config.yaml
n_layer: 17
d_model: 512
n_head: 4
n_kv_head: 4
head_dim: 128
d_mlp: 1024
vocab_size: 15664
activation: "tanh_gelu"
norm: "layernorm"
norm_place: "pre"
norm_eps: 1e-05
positions: "learned"
qk_norm: false
attn_scale: 0.0884
bias: "all"
tie_embeddings: true
parallel_block: false
init: "normal"
init_std_qkv: 0.0308
init_std_o: 0.0382
init_std_up: 0.044
init_std_down: 0.044
optimizer: "muon_variant"
lr: 0.00619
beta1: 0.95
weight_decay: 0.0
lr_head: 0.00383
grad_clip: 0.5
warmup_steps: 200
schedule: "wsd"
decay_fraction: 1.0
decay_shape: "sqrt"
final_lr_fraction: 0.05
batch_tokens: 65536
seq_len: 512
doc_mask: false
z_loss: 0.0001
train_tokens: 527500000
steps: 8050
dataset: "wikipedia_en"
MLP neurons of a small language model. Each row is named by its layer, matrix (down: output weights) and neuron, and shows model dimensions 186-313. Each number is 500 + 40 x the weight over its row's rms, rounded and kept within 0 to 999. Numbers have three digits each.
A block is one neuron, or neurons of one layer that tend to fire together. After each block is what it responds to, as a language model described it from the Wikipedia text at the highest values.

L2.down411:469515513471515500508519490445452531551500428493480467533468509418557492531458475538454461494534487544490505537419507504492507436442508498444494466431567554433553539536545511555491509480467471506580528511535476497482458565550519462457568509514495433470538505512562511517532513495472581482532436504499581450517502533552547570462510474441499502471488501458458491515528531534475434491539
L2.down702:569478537471555481517458515402514483536419506557435471516496564461483495535543433455494522498506460491555507515519494464526501512527496492523500516507448535445470527473527477490502533542546493429465567556489438524489487507571408447553538485528503525482488535540499549483522513425540557465528506478524568592480468518440490499468531481535565433503507511362507519406511494538401537541450
L2.down858:519506517512533492558523527587457494542519538496449492456465447543483459437438555499454563384490505482542508534582519471444502520495493521479445482512603553495518493518450515531503472593472499600496499520493517483494505532517481532468529500470511428546584463528540472540516409501519520516435522493489512550514500501442523530537483485445534517418517498540503438460542569514516508454533
L2.down900:560522496499482469500457555461488501530507518509495468483537519566430474486577545570521498503534476494541507515528542480445435476459524523514539526461520542586482493528556384481500459482576485462543570444504528439603468548456547474515545473524502531477515520437456517540548528469511518559424580557487507517539488487454555469516465472577497492466573510578511446481522541511450512485532
Responds to: Structured data and table boundaries. Line breaks after Wikipedia table header rows or section headings, and census-year digits or "age" in demographic boilerplate; occasionally Mc/Mac name prefixes.

L5.down406:508457551469472516489529477619483576492526506537515511520521387497523536537446442467438442487447509483449471498498557473542539418488565568511499478518516538453494537422537469543593467478470513507505475458518487464465425505502551478572469463491502423559490466473461443492538453520511461573467494509458499472494473498561469489538507490467563460500516498509423456492488564500529457519474
Responds to: Capitalized word-initial fragments. First capitalized piece of a word split into several tokens, mostly at the start of a paragraph, heading or description line, e.g. Ch(inese), Is(raeli), B(ook).

L11.down166:513517471461460479447571551543437444500488473516481446502477530461454568544484549464500501525481452522518500512451519449463532419533518548448461456476446530533502467509462472396485566526469485497475495500497456428512484488493487533465577475504443476437545470537526526479459526541466454484555496565460498493511494445486499593507473509482485469568481511556477480466510539503518410462491
L11.down504:548508444519524522451596545562579510416413457457457495532492503543457472537574493492493482453499519481487470528525543518526549512497479582464502549512499492524512480525499499441519453629488469468440435484470490539507423546433479496506544456442430423507510527546569501515559441477523458405553418468477449551571431464508536525532488514472533552545480456508507564526544510407482496417517
L11.down713:555520544509451481426540434502465505479470512513521425518551477438514525574464462468432496568506484447526532436496471485592510461550489499502594537523500466534519478469440481511525547489488573449484457519479536488543507578469493455461523552586546454482616489473564490552492445504493510471519478501553529526472517549516472445469536489467491488564414550463576483537464526494486489503479
L11.down993:537564553489528527429528473443473500457550518526481570473488476471474535495493480475497525468519469542591474507484537487572484527577486529428511476560455457542503504437483508564435505500505510474461487484500437493443589499523433569507568541454476462460490527484525507444618510476476508509561477524483458499443511479476462445492531524531500489495500491490463477468478489440525483428520
Responds to: Next-name start predictor. Separators and first-name first letters where a person's name is about to begin, in name lists, tables and credits, such as the L in "| Lisa" or ", Maxime".

L11.down35:493434512468498518569543496557510498479582479465482470519523495529513458495445543553507490481495533483476496446469511466466516470428476554502514477511477534537448531495568535522523469454372503558493395543460516537479523461512451596484475563537565485485485487475520497431467444488488543501526463540537479472518490507546489560520512470458526533524475450448469431439547488513535465488598
L11.down680:468495464496472462543556477518515413516514570472479494469551456528457450525436581446531473519512521508505482591528600475564459499487438480478510555533553598493488490525540464522538518520527445544490549536490499499457448432460490510502475523489515463603491532498537498533542432509468510547481421480541493504473486476466469451458527556576470529550521454550457526489544441496510477437488
L11.down745:486529552471507568560479495548503475527507492496478529538511459489505543498507490536497539470476511481434564442511549536454513439490504478561498487515470544547488449504445513475472484525512441557530417507457451511521527461461479488515455544550505542519509524529429517420458537533506534520443465459475506547523490474494521526573500557477521505567583492565512466520481500523491519494512
L11.down760:507507487385592434471595517470476521451441490508489444522486508503532516551581571476543503490475536475507394516518454472400526489510434418496552515528560511518468497502564475532545474492575539496412552567521514507504448488450500498530501423425500437512546460514501543413442556520488483508493483516468519492552518482496510523443433566483479530457446523519460488492510475582473478507441
Responds to: Separators before score digits. Separators (table pipes, dashes, spaces, semicolons) right before the next number in sports scores and stat tables, e.g. United| 2-0, 5 | 0; sometimes before numbers in prose.

L2.down272:499445579458538497493454483520524529509533470516582580437497460511494471384508445498485522458546464491500510493547490518552544451501497515439454523621453512542495552453459476525547472531524519509533483436523538497494454517491445520484484567455506508536470528529532469542542497440538524491517513472485591498558448485454495490457507518502437446552473445411521514537476538585557444570488
L2.down312:503496504509513456493484427515412477539518491549428460436555528498542540460477495510497493534488508467486469545524432553492553457517488501495404576451485537442544512535448488499477487548575517545469567457497506475573474465527538510507422515458455558503597460450582485616545541494557490565513455410428529462449492508482554518472555550503503515523514512440482508575477497514527528479463
L2.down416:480473496505421486490476457512532597480450529583542470554511537457590492432543517531505483484474441458435461487497467454471554458508479499510534495509562507464502483488464520446541474470502508515458516448530510533545536529480539438515479484432535462522507515465537549511547573525458509467486499493413541543475474500423504495497468482494503520604445564469523487428567461456589508521470
L2.down1012:529491517452522489514514522486608560410491545496466473502573529539567542552478490493467492525488538468480451504454497488484560488465433509559445480555529444528478541431483480538547484459442462545473504432507514494501461523377540471459553472436549571523524530570434428547546510508446443471450532464516601515538526501462497500450515527499469463493507508472571540535474548471472502509526
Responds to: Word-initial "Or" piece. Fires mainly on "Or"/"or" as the first piece of a longer word (Orthologs, Origins, Orléans, orbital), also the conjunction "or" and CJK byte tokens.

L11.down92:508471475449485480469478577563435501538475499504507461502519530524468513418528503513474442530597522495536474504457481514490448510494452499533549563459539497465450534522464531522565458575523451555572534481466528522487517485519485503538477438553585504447534486501518489526474427509532571499446546483513453507548539471472488518455389552501496465491498529430477492549504466506475441547514
L11.down571:495527493512503461527581494486462479502568493571479532539546452590521444486454497536489533539460510536623498455499525518475452499445412489448500519587449518491547536451390552509474488508506497466443513517535469553549464515457512445436516499527445555495505482453522530505501457434540564490486529524481600500488519490498465499484589481413444529436530461462489520531509471534479492512527
L11.down914:471541544443501445518485494507486541505501481500493429535535548540528471518454494528478472426473472448459486474483496393424492508525578493482468534538463439480479555509565507572445466446456500564512430404417568469470573499536518479550501472479503531506569526449538561453467541569545498503522501540505483491552541556451501507523494555492477513508498519524572511457543463469434469511511
L11.down1020:552484552488470501558510493494459530508563509500505480517513459439530560523523522499455543485553496472570439517499439591502523480413564493534468419483497514493501514494511492453492465490482464415527470434560458481576472531484462451538565491528553446513486582446458493511497545526514439538556514523501520533504431531407457509481543481406506521543502466435547481454530531538445522533492
Responds to: Route and location verbs. Verbs and prepositions after a place or route subject in geography texts, such as runs, flows, as a, located at/near.

L2.down222:503487496576521501510470496524539520514515526507547600497588482457472595548409485545496565494537495537523532538450444489510501496553542489435445481451471508502501523434427495458553500454486505461553529455504463483445444444491489502531482462487566519517506575455426541549576505567469487466479499479476513574581552483403478513526473502539429447485498438492410543537480503511467488449538
L2.down248:506538450459483415500478478523474552448587522462544493422421490499439500489444483519510537516477416551466462501514510551492443466427497533469432519489450460406444549589460476415514509523513591477579475567528548458530552465541526498465490502494544501448504521530512493476512490521534511491501517498477553518499470496478461575523506530479501534503547505463423529450475568463428425522526
L2.down480:500469428481430466521527575510507448463525485511582505550427477533528421526450485498522461565572528523438513526527457512466529527477553441472524531532456494455467485554522504444464488496493479544406483451537528467472528406470519533465456513534486535448531494495461553455506500493426503485446517510532513490546448535484536523458483436519525537473499545495585517491473441491491514502507
L2.down560:480549572516505484459472491450517474560506528481510500527530525534468453522498571478512515448392521468538574455503446442444517445427528480477537518505464504498493556466502551521493525452448506504503519558507535516465496535489497535518498464492507458518490515555487502550487473522500537400519400513451446513538481462523449546504564455509510521519469506496482584461508457482492447470520
Responds to: Scientific database and list text. Word pieces in structured scientific text such as gene-ontology lists, RefSeq IDs and chemical infoboxes (activity, NP, Chem), plus scattered nouns after "the".

L2.down183:504496479469487456494481529507547476539549481510462460467472463519479550458482544542545538517446430550603507476511558516470517456480507538432549454441550498565498507458486507447486449476471403514523529558502514461565482495425572537503569444438491553549477543544463537496468555492560432521479444501513504498527460489428531534486477559473473507569479452492495519550485497446486507525459
L2.down274:518530467483482425500462407475438478506451496444552468425474497525474483463539571460479456498480513499518474510487531468502452471454509512352591459518528514510490529528479572484545484492546508534518530513457489565433580552554528509471483437497450452443512503463409475523573448475497496543545520536491494479461404507491518522564496550511451549482463515569476482576462487531497476467483
L2.down384:516495538517572525495523497481465510511521418508514487452517511517502507530454423543559545445547397503481453451482458467504517478502487510447468470543547527528537562521491507526511478462508491519510482531566573505407517536444507525487539588454496511485471524587553476501487520476515480455481458542409468482454443551580537521562466510575610479486510519498481566506561472483442486510450
L2.down595:511519509479591456461477451434455530455471518500497445507431472456431449525520459535559478474438543533534466525558408554463516476529504551522470455412492488468473598501508553525492515476505485476534479461531579491451537558515553503503520484524451407460539546472508581467519518476492557522556532530511461460517582493492565516515510510508555532489483468402555459463482500495441500524457
Responds to: Geographic location descriptions. Words in place and route descriptions that locate something relative to a place, such as into, passes, borders, region, northeastern, in, there.

L2.down23:595515517549572508519490417485483481467525515600483431483551462515471404556621418570486505540482490505553434444497468475496464545513533444483536501438469563541442612572520559473499549454513485544531495459500579487549539436490545524482403502483479558511554488510498476469500502531469528548501518455470484495552429497556543437492478501509419508481497515568489477563475555493490465470519
L2.down238:473476525556469466562481467549476454531504510471472449510418506535501494462500537479491458519467419492503550556470429507511504544513465508494441535435496495496442499465524504499526498500541495472513507481467516478487439472485554515467565506520478529489526503510607430501476520458570513515561451560510541420516483479492511476557470497548438526592428544479494521454489514470519519429518
L2.down751:441460465557474496556505487512507558503513500511496534534471496531499525457513529486481463473549554559552552527518543552504571489554467581599474531463515486550506508435478581494570507515520468460501493452478478428562441558540552431536500538510473477497587502498507531481535422485454489542540528513448536442540508529425551444559414486461493494461527500509469477433511489513514436554408
L2.down872:515461560459509515419505450483530452546477434510499513509520541451525438600505518519539453401501542493514491491552521545481479466430435486454472575544501515446443523519470535470522589493551529513585506467430484490526491409561472503509529514425442422457488482485457576518522486505520597516515484543536449532488480464478549502487477518513507460499470527503488499518456497423486506484495
Responds to: Attribution before names. Connective tokens right before an expected name or date, mostly "by" after work titles or passives (Days by Nits, directed by), and "(born" after a person's name.

L5.down251:551478556474439477611469475482473513481564505427533499469511447480468578472538504556480519503414488509526457578468534519444443510439475489494487483477475455471409457479485509420550482497479500525536509540531584493536523540517474618518475509514506563577458502574564521518537535537520554529453445509504528467498453526466468474503481463529536484502439465486545461464497506492430460483449
Responds to: Biomedical word pieces. Early word pieces of chemistry, medicine and biology terms, such as am-ino, concent-ration, inhib-itor, op-ioid, treat-ments, card-iac.

L11.down408:434525479508519492497506470470461515514477481531493488546558531513442497492633426531405542440515476527472545513414494467562566493492442473514496551533481505498445493546525485451535498545456451543425479453464480519490492451536545477510471485498472511539517467502532452536494494520508495441555565536493416544507484500494517492435540466511502458484485463494504526474502529533417509548513
L11.down734:488530454505549497457493513500505498460458477503493463547513454506472507430550473531567491490447493575493509543487528514523533490569474481451523525484497464534505489499493473500474543473514530481470507486431477481507503493509483470480449453444468492528587458473501466540491473487457483488482435477463452447493510518462510509454443504459461520493500540507453531560558494468465519542520
L11.down917:526556456484528451472485423506526530473518512522491574495473499442478499460537549548472516525519535545545504490413565495548498448466463426537569506507465556491609557502475475488517504582468498538447503457468491439473520533481499499487549461487441518434494442528459489521511518505500455448504455533548566540547491492523592526540520487516479437538509544557497526516516459458465568426493
L11.down928:508502506489504444528483514518492528539462526482468523536505499530530397455551418484457492524574513539521530559468530497485568509473454541447444570531482478450460426488563486539516477563510519496518483516495475489578524426517502521413497560489501501549539462539446548449475474445448515547515501482488493482547456462456468471562503517454477484471545525433433544435559467487510576489533
Responds to: Capital V word-starts. Word-initial V (sometimes v or W), mostly opening surnames or names in tables and lists, e.g. Vandeweghe, Vivian, Vanderbilt; more weakly, infinitive to.

L11.down353:453534497487490529487534486497600511515508508463511505554523457498563467598494555429428426471482392465496476531564500484531529470550521499481488533472459509518509569555500566440493473488496544441458500552436494515453527526485477384446475471536487467515559536471517467546534410573455490519479452471505558449496533502490503478463550534477519574496493473490463593470512501570529492508577
L11.down404:525499537525498564601499478520531471503457521440509421398509514481492560469573531492453456518540495440435513458413482538532502524522537515496571504469525529445545507511522461550417445533496559528431554461454522566547524512586540548482556500511500516592423502513564508521540496504539541545510461467495518543568474477493423550562466490526534556434516510443502506499481484539530475514534
L11.down407:462487588468503504529429521554508494473470546411526493459487493462538472515502559535502462565597516504563480552513475482541503556406489505531511466495506453471459481453555463508513507573538535554580471439525532506595587497488530456575528546534495494443492508540477526509520513516522575520525456489483479483542494468424476530542502468452541529489489471535533519509565492557466521489457
L11.down710:502466532512528501439464536543518435523469545408501417489481460547508473529486526541542554501471574522502459514538463558529463452504514528476508532414521502428490508474560489519468470490523531484487500449523548505506535558470525449589507494542492444425471486523480462478578470482463432522574448449507499453483437503532515540483430523496503445506477462496504502581556487518480471558446
Responds to: Clause-opening boundary tokens. Tokens that end an introductory phrase or subordinator just before a new clause's subject, such as that, In 2010, That same day, for instance, Previously.

L5.down456:500577450422483454440590524515444504522493418518491521519421493531496605491511521517471548464507510402451520440462565483472434572509578496418543437513548495513497490508487459555500529541530514559582434470535494461469515446555485491486498549485477491505495550502508448451535519504476506565530483485492483522460543481514506536521494444473484471441503548531554505529523547542429533536436
Responds to: Clause and sentence ends. Fires on the period ending a sentence, or a comma plus "and" closing a clause, often fused to a word's last piece (ors., ed, and, ).).

L11.down60:482488568435500551480455514532567522505540513516532492442500559513481500493515529475491512502474499509534532460521535545458454480516451472417482503541518491491509501567572592613535474477483463425426494408535493460516523535444549561497480502534545507570501551578490501504501454535422399535472506488493487552502466514470485449566533604517440466410492534505516472468450471486508485463505
L11.down456:543489470478495516586488454414489504505572505479471448469451468562511423515410480537465520491537524493536504473463566578467485506443545495532479475490424591491525458513457491498498565551479568446548491438443489543512492475435454517476535521471475549465485498518517436491516470545540516474547455534488470448467432503451515506502500517497512506440509521526506488432471580540470488462516
L11.down458:532491571472530496522520452538533532451498526470546472526526496572460522537544574540495492480512438414449492507463468495428495474447439538525551516513508527519474439474520513500436484441522563537518490496456488477480506615507516565508472472515533533548521535536440520497492479496516520483467480572577418448541522541468454519522552505477478499521412609492483500483464514438541503533529
L11.down918:465501505502466561431544416521532507518464480460450507489443523518469505542467440532502466539490461466438523533579457493477492432508544511467451510421485491573498568517574479496523497547493520524523482510484491531495508532494539424580493473481514530533470472527510473456445462487483416502518504529507484444527519433504459514523478506446455461467462496486413455546445494451522558483468
Responds to: Decimal point in statistics. Decimal points inside numbers in tables and census or election statistics, such as 20.7, 12.5% and 7.7; weaker on scattered connectives like "however" and "but".

L5.down865:528521500518486509552513534449468518414500507534476496591511453454395489552497533465455494461533492527524528539515495523452490432448478473497494529506571456446549540507533395634441537550501480463553479451486551486518484538487504461477523427569502476488504472458489604525528466471507479551482514506497415503480553510417531538446512518535465453559574492503502534453490451518445452484450
Responds to: Table rows and connectives. Line breaks that begin the first row after a wiki table's header or separator line (sports results, election tables), plus mid-sentence connectives and adverbs such as or, but, simply, recently.

L5.down686:448447460580471462560533505596505506467530478492489493535519472519524502471554505527548544528524518539457517549521489513521461489451537510476525460505489426437518492510418505438526497467451518558624421483492498496490511461527473471481449533439523428446523492507499472468477516579538432529457551470576425510567541503495485545489531532455534575595496525532443544467551425512525469515503
Responds to: Structured-field separators. Separators ending the first field of list or table rows, such as colons after year ranges ("1991–1995:"), pipes after names, and "2" after "2007–".

L11.down159:555528479572542540484494467476507518495553542513539544495467441489515513495549504533532585510530554393522517502459485473540541516454513544567530544481450459453468456436502498583554479523557487474506491516567482483488491455435556508488413423506558555435568513549517462436640438484466478543531508476451450465571553420481521488531472474416538440531523522546480466535528470483459516441508
L11.down320:515424537441490499549512497397470516538421458538476458460524491478576488511473434504511525452471541462579469512523543447466518462461502447584484429486467548579548563499465566511486526504587515447502539504542446507480472461503515524493513511458474619516518494474507502568558508495426503508517526469469512537596463493488529504534482489525504486550487514435514513448445541443493537469501
L11.down447:482553474569505526541501528506549484481497542537414543564474506524477515406483459522511519450438487414558481476477528544481469508509507544418542545454503499503508537463513483496518450549546472540462548563542427470530501481537504483513473476506464510517501526541554446495531471441502488478520418506471468476488535486532503440494512445468487483533499578480438510553510462462524569591524
L11.down862:592495391495437583461513523455526546415563503502445553502515523489508444551503478481436540493574499445447503508479492522524505519529516571529535480492473556536554517569493522525570460531518523437495415516471499521503489480478510492540584545514550421472478520526574462530431532487456463431525516512490544498547516499474493501569547501520522499482493483465484472474479503547457510500495
Responds to: Sentence-ending periods. Sentence-final periods in Wikipedia prose, alone or fused with a word ending like ia., ). or ton., usually followed by a paragraph break or a new sentence.

L2.down375:550469473535548490485538507532480538590546490470489470469473529494480531486531504445537491488438545491594504564495492496483509514490562424517478457512479468397550425431487570497514500467546511544441514491467542513524498476466555541521512480581481571558610548502474444484491501511444500561429507471553521545549532474498459466417514496483511446458470515521572502475514491500520438505408
L2.down406:507468437554567467442446488504462544449462539466423533438461507533543540558525573501512455549529495484382551469559459542461526588482500490565540493467517511550473506453486506446549590460479460528478493448460497504477497498491509516528490522448487490598530556491481461509548463519385429540476555498538493491529472484513474466484520441514437490555444545465585426559508545519529481514474
L2.down733:401453411481515521486543428527453495527548576503441581467507482511526486439401522459509533538463506437503501520475520463545476521454570422464475418529467516486457500447528484493474526532474439551484528489442505536536497423469530517462504539498548463566536555526492396435491552484432494491481430430568545497563423509498437505512509520508501423535550570501460526561473504494473514556510
L2.down877:486561455507481492528505520510523510531456489533568508518532565491509490510497522411544440483418502468526495462510463448464518480462534544540553487550532506414438479503519489538505470541511578550517466531422517486422488455453466542481484537529503562466517476500469427539507481461457488478537399494557586429554542426483536509462507479521483498520470461491465505511431495496434445493409
Responds to: Sentence-final periods. Sentence-ending periods in running prose, often fused with the last word piece or a bracket, as in ts., ers., )., season.

L11.down191:599548538474490544468493558502499485496543457460555473474502453524496475486488520509441531436511508448501517492462512571513494550541523443498580469507524585494509484466504514469534571428489552457444486498538515526503488481404552510495499449467448495476573566462483520521557494512497501521496444547515569455515519430457514559473523458565441462450418523516556446477486453542487540534490
L11.down271:516527535516506546512494473455470527537442510456533474469500494487505487482459463568501554465514466501559503522577522561471440456470574471473518514530484451548492560506458528472501453509490577478469496500506530529541478475434511451418493477516479488500540443479399524498515552535499534482564456543454539479586512498521546588479524539456484551499492390496541513511546495478472520490490
L11.down348:520474548434513512487539466562445561452477509497473490498404503477484578480518488517462489449519499519493432468482529486449417449458594560475491458521514476516430521478548496514489520534488460520441443447469568526460479477531481527523464501504505507522456459463409480492576423545458518477521472582424516473510554549463478486492516467506510535494499415463436499475532484482485454478516
L11.down354:478531478520524506593450491500524504466453477483582460514527554460403541475503527471503528533461499508517507438559465448496530438580494460462512561472469486557532514538439540511472456521515487470521484431504515496463567521506558501501498476483472491469539558477487547481502453500564455497401509480544580550564494489445449436539494444484533492531484565499500532488551548420532475417488
Responds to: Military unit names. Tokens inside military unit and command descriptions, especially ordinal suffixes before Division or Battalion (3rd, 2nd), plus aboard, Submarine, or first letters of parenthesized acronyms.

L5.down282:480502500510527555537532514511502439445541525496507472541523553521481515442574527531468476569543508510469534448532512492538494497520507569503482420495439510560459485521468510544595558470488497559496574406454469490553499504497494462542524513538469471491517482540506415494576513519493460489592474517547501516476474489532545474516493479471445574482534549505476543523449521535514456563520
Responds to: Auxiliary or link after subject. Tokens right after a subject or finished clause in biographies that begin the next predicate, such as has/had/have, ", and", and possessive 's.

L2.down5:440491454450502471494502481516501523526538494524571580547494439513456430519494523458524448481439496448499470479523460578580493518486553483503498462500494493476437488493518391503497512513491497412514499471560493502455506408467469520521521536507518520530514540540551480560512492545465434487502447517591549494505550563468468478479527586477471478444466491499481511469578461530553458434497
L2.down596:501526515504474585429444488493536453468511530523504564579500554527512434543430501537474513509510445490505482518600436500502505496445506501509438409485487481466423515509498504495455535466515564447458508495447503511560456448443535464488471492511433437498569530572580458509527490546538536478521511500531574488478547518472513511470527530485578512505520484526501465465520502495461491509579
L2.down696:513524461481518446466526504500460499527477490536464504498517473477548543442547516459529490479475407451539481457554473592503510560417492582515478491512520502474402518534534495457569469447513533515525510513482564433503507492493530545515532599532487411448550493506475494444531549568451577391544483505534485446489565588467504477536574511412560459468461500507524478532465451501532513506489
L2.down956:441459479513518455570401447482481494472488515475531448501408497570439491487517506470537432483465449503532475482587482476486522475471522582462484499460426502482488545428488490510481533483526495448490458508526460557513441499522539501531442485470510477507459484457459494543458494469486494535503497531571546492465488537563486490553459497532502473510505485511403559476419465511563539515544
Responds to: Row-ending line breaks. Line breaks that end a table row or list entry, such as after a closing | or an item like Croatian politician, before the next | or - line.

L2.down95:472557466456480470451501528549490459466522534500496499512425561480468521473572503443541599490498524442490457454551502459494519477579503538516477469477541568561449459483458555481538518492542543445468475521462473477489527501566500548466518438494538603483491493499456504475464520570590449499471470585459534473522486451471536489527527518470461466505474587494459539500523528424497502399512
L2.down241:490596474489552528510485518527493495430522502535446442517545535438498441532520472563464540532509491432503533490496468425550524550464497500513533444490469418433533523446560511507504545509510553522522426524497513536518483490462497494461494470480568469574445475442477468497478507484548491522545511512429527394522490545437485461501536539508509451523468473519436473515577464503423437575542
L2.down363:463480414528531472485432408497566524493464425463461503509512536576580487509576608466500466480446452479427536531552509531457468487477513458566500493489602451456455539547539542432545442471565514504460470477554538547442571504559476448493497491479500571507465455552551466460514509454453449501548414471466538459478527529487457531594505542507489507478558465467512524619541503473549520435499
L2.down604:426418512480544511517464529463549553509466511525457462523527567485540502446496441495543543516510456438489498554399453495529492537537510457448495518587593531451542571533513513539487477492615513575412477473547509502482541540525465463470514536503555466461557468441543484525458508469484481472456517535522432461405548490446491478545536505506484484486517489460464481512461554414542492470563
Responds to: Opening quotation marks. Opening quote marks or brackets that begin a quoted phrase, title or name, often merged with its first letter, e.g. "H, '[, "S.

L2.down159:439457500476548513509512477439455500471550453501394439511461515508496543492523580530552531393537421508515547513542491601490557538464457418472485522490501574537518526607554533502497465455474487552425544482552490529419504524509550484503525587471519503489476474543455521483486446505506525551417413492483517515525507528536499493503415420490497503531453542514501532564459541582544492553511
L2.down446:534485444561580536481487488529529524456495442449494494493504482537436504506517545511510492528509508499488525573464488511518547563517492495470541500504460515469471514436532504455534509531542554519390485520537446495496528546471469422495431412524521564546506486481539485491488484455470496526504477499539532499521434424500518528487513534436429467492433474536460549441533438398527538420452
L2.down647:576535506541478556488556500550510506459504544596491446445482488451461469477468583530537548524503593460470463502436449532557525462501507551500443485488507590519464412434501453518521524525471492477479479542572517501422540556476546469483546506431535517506541494538486515490456482549511472508542479580497542491514493511526419510526560476476443486530489485527506510464540509532519426444510
L2.down928:456450427465543494484500423558540518478490495516471466463572505518476515477518521439460456526543439513508485490518488476482489508561502575551474466422438505515501545441568500437478551511535446484453538580409468490479485489565496398518486459466527561603468537462551529534550499395485497521508450481532497531501513468504582451548560418525547514530510514505528582496495518478561470436512
Responds to: Conjunction and after names. The conjunction and (sometimes or), often fused to a word ending, joining two items, especially after a person's name: Dennen-y and, Ma-o and, work-er and.

L5.down610:494480514562429463483507403453484527516448495374485481465464501490480455545544474510423521533563465454466528541497507449529507527476538523458524469531504582481542589499564518443433454435492440479490543497450509457526501527521504512467592512452419518449474389450437566548426489493552559514515424584475523597519458523526479469468511573490577479585549458441505537544480504503570511468481
Responds to: Back-reference words and list breaks. Fires on anaphoric determiners pointing back to a just-mentioned set (these, of these, those, latter, their). It also fires on line breaks and numbers ending census, stats or infobox rows and headers.

L2.down120:557541435496486470541488470476534499498480492542504509600504453487447523572522492543486497522452441567566451541531533521511519487458501476521514443566471469558483490506501487505484529489499573458495539458485451520546577430430474516547420507487521415559521474556531531487486527451502426502564558550559516567488516520609513556582517507436490541491384478449474512568514468520505493548475
L2.down965:510508515483464513499485489556510461442482491465498529465441515511528462489592547474515511563543479556484582527504550419497461430488523545531523493528475503531560502502521484564578552490531470523508523449512520503538448451488617458548496488522519512442480463507531477547523462471465437500513450519499490506479579511544517534467543514527437471496511482483538445481506448494476399482506
L2.down966:491434519536482521420435510513531573536490551482487529512481443565483482471542469463481484566494434524493521521509541548561475519453480555485513506523502485443459539457511464457533517472386516413431456474530470488503448537485518499481468478458533535523523485553449504482472586436511492569525473473571502460522516484538481517522467543430430499493515513473547491457563542429469532541484
L2.down976:461462474536553462524504450465516453578602531513492503495568473480527430466532492506479528500548445552493512469545488536527353499456489578462551478570529425553476482485441434515475483493525490459488482548522483509513482489477506542458482517519521471604468484508491483473515469488432518512488438427468469507495471500554481573500483507532577478569518518536509478517553505511539571517464
Responds to: Separator before numeric cell. Field separators such as pipes, semicolons and colons in tables and lists, after a name or label and right before a number: "Viking FK | 12", "ONT; 47th", "Switzerland | 3:53.93".